python train.py --qk_norm=false --tie_embeddings=true --init_std_up=0.0312 --init_std_down=0.00506 --lr=0.00138 --beta1=0.9 --warmup_steps=334 --decay_fraction=0.712 --steps=11378
MLP neurons of a small language model. Each row is named by its layer, matrix (gate and up: input weights; down: output weights) and neuron, and shows model dimensions 96-191. Each number is 128 + 32 x the weight over its row's rms, rounded and kept within 0 to 255. Numbers have three digits each. A neuron's up and down rows have the sign that makes its largest values positive.
After each neuron's rows, "fires before" lists the tokens most often just after its 100 highest values on Wikipedia text that the model never trained on.

L15.gate132:131119134178153128209090103113110095096123121111101099128209129127114076106118154125173102183140137147155116161109139129069110140134117154164092130137152169149141116096056064087124132125177125159126117082156111115106126084101120070115094155105159143133103057120173105166140133104178085171
L15.up132:192107116087145120159125145145121174066085124075127141116126223141086183135137141149089131139106084172092160136135126159109141149086077185136110147121197070123181184106139137108050084145199195115161148154146159118110172178116154101140089127154115107121138079151111168202135151107141137126
L15.down132:061135132100095145090078095105119101176093083184107138103077137131099210106158145139144078128177099101118141119063124128068141121089160065090163081082167160114167108106130152106172167151120161112168124126136152068116131154095130185121139168153139147155098126059108125132194166129116103135
fires before: "d", "s"

L14.gate399:167122126102161130149108092118109154099100161119099089143108120101159177187145112118131135158135137191100153138126122115134197109131100151185143176148065174109148069071121089150113080056149170105103185074140159164120119113136124182155100121146106168125160126105155113125098099147168078128
L14.up399:176142143159163126178165138146116160115090090080156112191154127162075129161142139174142105165055154121174130166142123159128139192115086155139149136112121125165155105114068116163091123157156157141140169108126124131159140120087181131164107151125126092114210100154173121150164160091146134140
L14.down399:135081118160113121158189149141136158115131130070144100161099156153137152066118095130186150145088072110113112155100058147128073131164094095143170133037159127147069174148109122105115114082159070052129153077115141094205160118123126211110117125165126140144113117145135131120114150143088159150
fires before: "s", "ing", " in", ","

L12.gate286:193124149136128116084170118135104136141055172140103122144127101084133138098153071123163124129122162056090126097099082174162125156106097048173064164154157165080102173104141095117196123120150100140135146144048143170109074064148110073092198128157130111194102133159109116192105160175115062168
L12.up286:147133157106131135073092182163111148104127143127162124158101095105106177055140078060118145103068103103133152108083106153087132107155087101134102109125211116114125177076138135088127105120153129128173119094079121156110138080181094094131131164080109126171093128154133128094112180198096094141
L12.down286:114113092126103099184173160150136129081160126121130103147095188116104198151112164170167115152141111192121117117174130132111123101160128165112153121094136172107137117122081174094106093060170127116084154175075170137149097137172166089115094115063115102133119155069156130167146152135097124180
fires before: " ", "\n", "0"

L3.gate649:077150092095176118171139122136107166095106193084148129114109111138154150122133172130103108208149108132166102128161158132113138175109145093139074172161100161150114103163165146146146095112095158089138166106109169155130099137085123102113121183077115135121103080097128192150146099115164101119
L3.up649:133082139156124094144132141107130182073109145166145119125070166093040175070082088143120107124153111145078117098161059149125137190166181099138083062132150109175134163177088120113180077174180149118147179148101126156107108114143176078182162126103108136135159128087138169166093111145098102146
L3.down649:134154072110144118104137081099144044156104085055137148127174109167162099144135154159159160191115157133155163134071118155115087108098095137090194169109128107092141110106160084187097168092095132159117104089158144116138071085126093168117114142169139131142085130142134105063183114174141115156
fires before: " ", " A", " |", "s"

L15.gate621:145132143135126122163095183105138195129065123136138158142126122140128115147171140101132110118132064143182095141132178112090201099171151148141133065135099097106127130113135090105129140138135152152106159145120164153199155124082191118139103123136166132155147170105155133084151107181195123154
L15.up621:149146105117096143096155138129141123143139119082159135121152087146160162159170103135106137099156119146183148163171157132129109162135122146150120097130142093193115149112159072154134133125129116137123109146079116138178099164091166130089165084153134177137106160142098076128158068167121144183
L15.down621:114104111127118156115107163144152116116082121179143150071095113209105157155079083104157110111128166145145139082101083144144188071082117182130201069196165122091077139105105084096133129135173157140122136172100091108140167128107160135151030135099179125155125153134164120121120130147139067115
fires before: " with", " to", " in", "load"

L15.gate664:171135147148138136178141092155046072118123113132114113076193162123141163066122118133061167149121108117109124071148124164107096065151121186147125125136131124118167171147126133173110114193209144095123164159092114135114093099117152115134090097125151105070097089072145147129143132143141138198
L15.up664:120094120133126117140074135139176141154144088120177171124164176177179165220136146110097118110105157071165102136148144089153095173132082144159131119127174103160117102099160120126118207112177121071098156106117106187118193167136123137124121094087132154121150122144176149118148124108143143144
L15.down664:064206124131153127117165086157080188170116168150120129132155172102058147102121140128115105148193146161088112138115104159121117141087110106125161144075159172154089097177088172133098169112110120161137109126116092120137109082149143115141160149082126101195104112140071118149113128177052101137
fires before: "s", ")", "4", " II", "1"

L15.gate506:141140127110069129122095105149144120151079159097152086176178137168127145119189106156179136104120116111163147105122111099127111168073147157109103143137138156122102129114116098124129126145150112083141176127154185124118136082118179098042131136099117053068127165101121157092135100101108172128
L15.up506:134155145115131074114142124116141170105127118125068152092123117061139079174178195121134117172122102162161123088162127081147123035142106183182123149121124076190084133059120070092138073160083186106123160116104202084105160123104132141131119116082100130090122121128084154185153090145113096125
L15.down506:124115164150058167088129104143127148148115185102147097131132096156144158112074071128214108118104123101134117132102163153084173121082130165144129138079108162151062158122177123137189085139112145122140096169098125143151076115092131171077067157097122103103188176072163157100124106161076164150
fires before: " in", " as", " on", " at", " for", " to"

L14.gate419:145098114060138184103051188090111144160118122116112126180185202133107055148112097108086174135087096113178068066121107173096211077085119113174074174147091148111136116110129075135156206102182158147139144143128178108106140179075088115059122201126117129151170067131180132087132148148154162126
L14.up419:149180138080079163142154142117114166106133136117107128125197146087108126164074155161121173084114108105139125098156153063142094127143132169095157121132152069117036050091156118149134092089050131136097116136178104147084082176145157128129106135093086093156147115124172127146154124097118115177
L14.down419:140095099073128094176089156135096157121135097199114122102109137149124074127107149121118109097136100100132152156129123115121082083161128122166135214067113077128110166119153147122119177106106152107145089105135203092151138093098136120064092186114122118140133095168139126112115200168126147076
fires before: "1", "2", "8", "6", ","

L3.gate105:135199155125171074144105130071137071157089183100188155104150189108110173121115118163104129163110148182121174069149139103148129107113129144122124136144180128185134185091097133124162093129122123142196046085132180118136129170091156118100168183062116115162099085111142106159142143164113020110
L3.up105:097107120129148070102171124126157116125143169105117145142121109137175074139167189223113149149201090082079146144149161151148133106121118129186126064114157110109070124118050142162122123077112093126148130134127059115158138103106132126147097177143094136142136140083132138108173178067139068145
L3.down105:165149107030083115130118139112076140094137150219089134096174109132130138120104106142109145150077084191133113174141206187195129172135125181073087127199139113161124120129128107086098113122134130176151097109114120117091088130143119153120179073130151115153141084124086070140205109123089184163
fires before: "4", "2", "5", "3", "0", "6"

L6.gate305:104141151104089110122117115153100085162106133154141115097135135149146079083112120083127110125121161122092108144126177160166106075181157117124101084131135126110168099141128157218101181131129139137180163113118156161093163124112101141154171100144131103078106028191105144121089187130130116186
L6.up305:190139177115106109123136116155099097133181140153215154106109164138128096149102116167166201078140132158174135154135165135110130169122078182115131131146121140124114104090122150096166143099106087096108098106198101159092054133123220143175108100120078126129183125100101126164191089123156100188
L6.down305:110129157090131153138104151143104110135138115160140131120100105116000124070159138123153147143146171176026096128153141115122160091120177162169168078089123121147127133134137135176099127156184164107169154152099162136137141094089073125124133137102144123094093126114128142115111183106168136185
fires before: "8", "6", "4", " City", "5", "9"

L14.gate367:169143103180113102092113144155082088160125165141077134150155129123088100141133156133142164082120073097112103098140145143096179174080156136161112196149149065129096159149103162079120077130161160187142185101159174107161162117134163114072131096105117102098171132120109142087111133085125087117
L14.up367:143119071115201172121121103145117183105121117145132119095097140132122140190145136158074112139108141171142145093148151117132130148142148139185144158119116093096129142085081119145179081107153177116017130114132094144151148129182097098098124083104140172199140125120115092150172084111058097179
L14.down367:051084136111063121123140161145178154121177087075070133132113120197135057155110107108131121159086065102166122108164075068131134197150096110074122073185116121111121150157179135108124117167113108141100167240074125119084105181096127158167088140131154121075134177128134132147142100105136118124
fires before: " |", " in", " with", " for"

L5.gate164:143120069145162087171064073120129075162122117139127102117132140123119141191147090163176209164122138171101161156107164121114111095146135116128109149138118159137087094116131122156164125098158129138148145174091148147110117122102109137135162112118109114192049137148099138159111141111128136086
L5.up164:188151162166123193111083131125108148124127130126147083075138135180124110138065103102132147128148134104150098139109186077099085142117125162121146168126051142134125151122156145119121155158142110119084132162157113083154059091171122142119152106134134154100175127087161097123156112114138118126
L5.down164:133149085160126124111168120153102085143113106168125127178101178105195108136133117149119103115069100252104070091105106139140107128148148127137155120214150131134095090148109110143145195187130173142126111118143155146128182109083104103113188137107107053069110123176131118093114123117111144187
fires before: "1", "2", "4"

L5.gate91:138115102122164127129150126078136135153089146072179104138161123140147099156162153136123137150128153122148120117119166110133109141130079086135163154148192169141122154116136149108146099085159125143151102125121170100137158199044178130079156170189135092136092071119134209087128141127173111155
L5.up91:176128118137091182127179171154124047162171123131152041122116082120124122148089156131138163068139094085140219115100127130148068130137141147078150054135109048148111082127113129098107133119161137114155122121157182127091096142119123109169169090110116158177158131096101128136118084132150143111
L5.down91:151188143136185118167145078052129148103127080179115119165166175069163141107175098120100119157121174087091166146095113147111190073148133132163083129191131087129141207099154143112166149120117189123091101116054111089104113145108103102135103145164152132118094162138146108159102124071145168127
fires before: "2", "8", "7", "0", "1", "5"

L14.gate87:137162070172086164139122145126103085097145148140113102157144134180163139119143110141134138093152087088126090174093168161115109053144135164186142092140161094116122136175135074155146110097095183182175108068131117156123114088076140197076108110143082115126128137103126096156127207141182094135
L14.up87:151189109169119119119139100108098098138171114088154129121181117142113181102069168099085106137149155132153125103138122124076091081147114191145146113132195113142141125100214124095135130069062124118162144103105184136097121154108135122153095173139117085136155138098101106136131077075209064153
L14.down87:124069098160172176117125135153146162119137107157120142135134107135110087183154100083157096132144105144094146089153200129153120137139102123094093139130057123158140164072142043153094092186104148111136146146170141151102152089078107140112120107129128154141140162150087086218118141100149150134
fires before: " to", " in", " by", " on", "ed"

L13.gate285:121161087136093161144139136059099059129112182157126125143126103138171130080141121164156107120053086161084106070119135194090120147120091076100175184165167120163076155083145167152091124099108130149175149109120135112131122116080126120106078116119095103159208057069087166168120090156080097079
L13.up285:129115156130132159158153117083137092079126130108094135138132182123131151058115148086149105123146142136120140128085133138126046113176141149105168143119149177144147091108135108146126140112130132123113130129110106152159130137053167124129113127042098117205149086097110139112149141131098079130
L13.down285:150133121201060064122095140175133108097176130115136145108141180106140151137137143111175135178090101143158116123144185118134107134078131210110120099092142120153123181151140108094144127131109141140203162122145113091149181149067138166098121140129129084157113154154095187156178156147120101083
fires before: " by", " in", " to", " as", " on", " for"

L13.gate34:164210114155091179078119143139121137150146145106115125080175149144123172116133114077147142095095149135196149125146163174149107155084144087173102188149181169106093155047158153171156146083157136084124149128127102143174108080128121170114093156176102126187139118147139157124143138135160150162
L13.up34:204097143107141151124134163128120145118156123110097125112155107082140094123168100147090167178153084095106159107107203135111103135158084109127159155124112104191129149147114150134116122081131122087133142078105149056110104098117127117164123128138154115194161119164046117147145149083106147117
L13.down34:136128101123083163098138175150143134095145190084096128092127155195185135179164168148154122079113106074158091136136090142104106180103126124126114171201120090107135149142145111122150111162149196105102117177131136122152162138147168149095100114146145079101154198067118159139133126143103118134
fires before: " to", " in", " with", " the", " at", " on"

L14.gate589:117133161088107122137117141111078073104157109102148145140205205109118116153155107127106102146141051130105140206137121083099143152118161193136097235142103094097100111111084120112096168101151110159126178125145140154142121147098140114131152132131110167124101091106117161133139193145128094136
L14.up589:110152136113132182118172168133106139125112124168156135116094174111089134155126129101139121122167122162143052105045152134143176179101140114099143163139092174142129130131119168130073160132195123188137109136155091132136170183161066106132154101143093139167151117135103180147134144149142132091
L14.down589:172156148109055148132098147143098101128036136139090122145128106129185109098177065230091148165120119111043117150145142095107136092102127144150187085023104148152156121087146119106155128086106094089167102099142166127129069129165148147090099158109077133072126105194079114156135094140114107098
fires before: ",", " he", " the", "s"

L13.gate493:132154097161163110122148154075109132158126137150169146177129128128126083121181133118131169179110142181096110138168190117114103048099091099160120184144131113136118145148135233183161120089155081106159101085167167146109152090143134112084135149127111147143128080067096136111052155117179090127
L13.up493:134132119065080142143152176128100134148141084147098109082138090150143101119111136126158146141096121139109127130123168115153128109167127174143196144148123166074084081113128098154173100085087130073089144133151088140150118096144152115141201084126127074194195078118205114132168098138161140173
L13.down493:160105130132159139108136159051070116152100115189098154100104121116084125183181121099129153180104103195081163145139215133181092107166111153136084206203110126164088146071110141109149160104092142119133143150059163113168100158096104147117155168093086133100156114152095122098117146025136097140
fires before: "8", "3", "1", "7", "4", "6"

L11.gate47:175128112139181086095117122132124142109182092159157116119141172076104147134120111107111123128094098154038114161133120123099155089085112124165145094141154093068169104100062119110126109072168075061105105167094147130119090101153121104134138143130125104172087170098150112142140174159072101181
L11.up47:187057124125116162154132154131104107109137155182145119135097179151108145096158121122154147154151136116136146099132060128102178161146100078146079110131144150090102142132089183139126056093117170092107145153124128176151116104121100111125088154100115077164168117157108109161141105189177113144
L11.down47:172156073088098136084101151128108119150149140081151088105107123086100153167121126137128090126125140104006074100148165120100094096111162137106183101129121131156180132068156133090126167138065044168124140158102153056135171129157166129162164095150121152127074132163188127161196156109097132130
fires before: " ", "\n", " Conference", "s", " century", " −"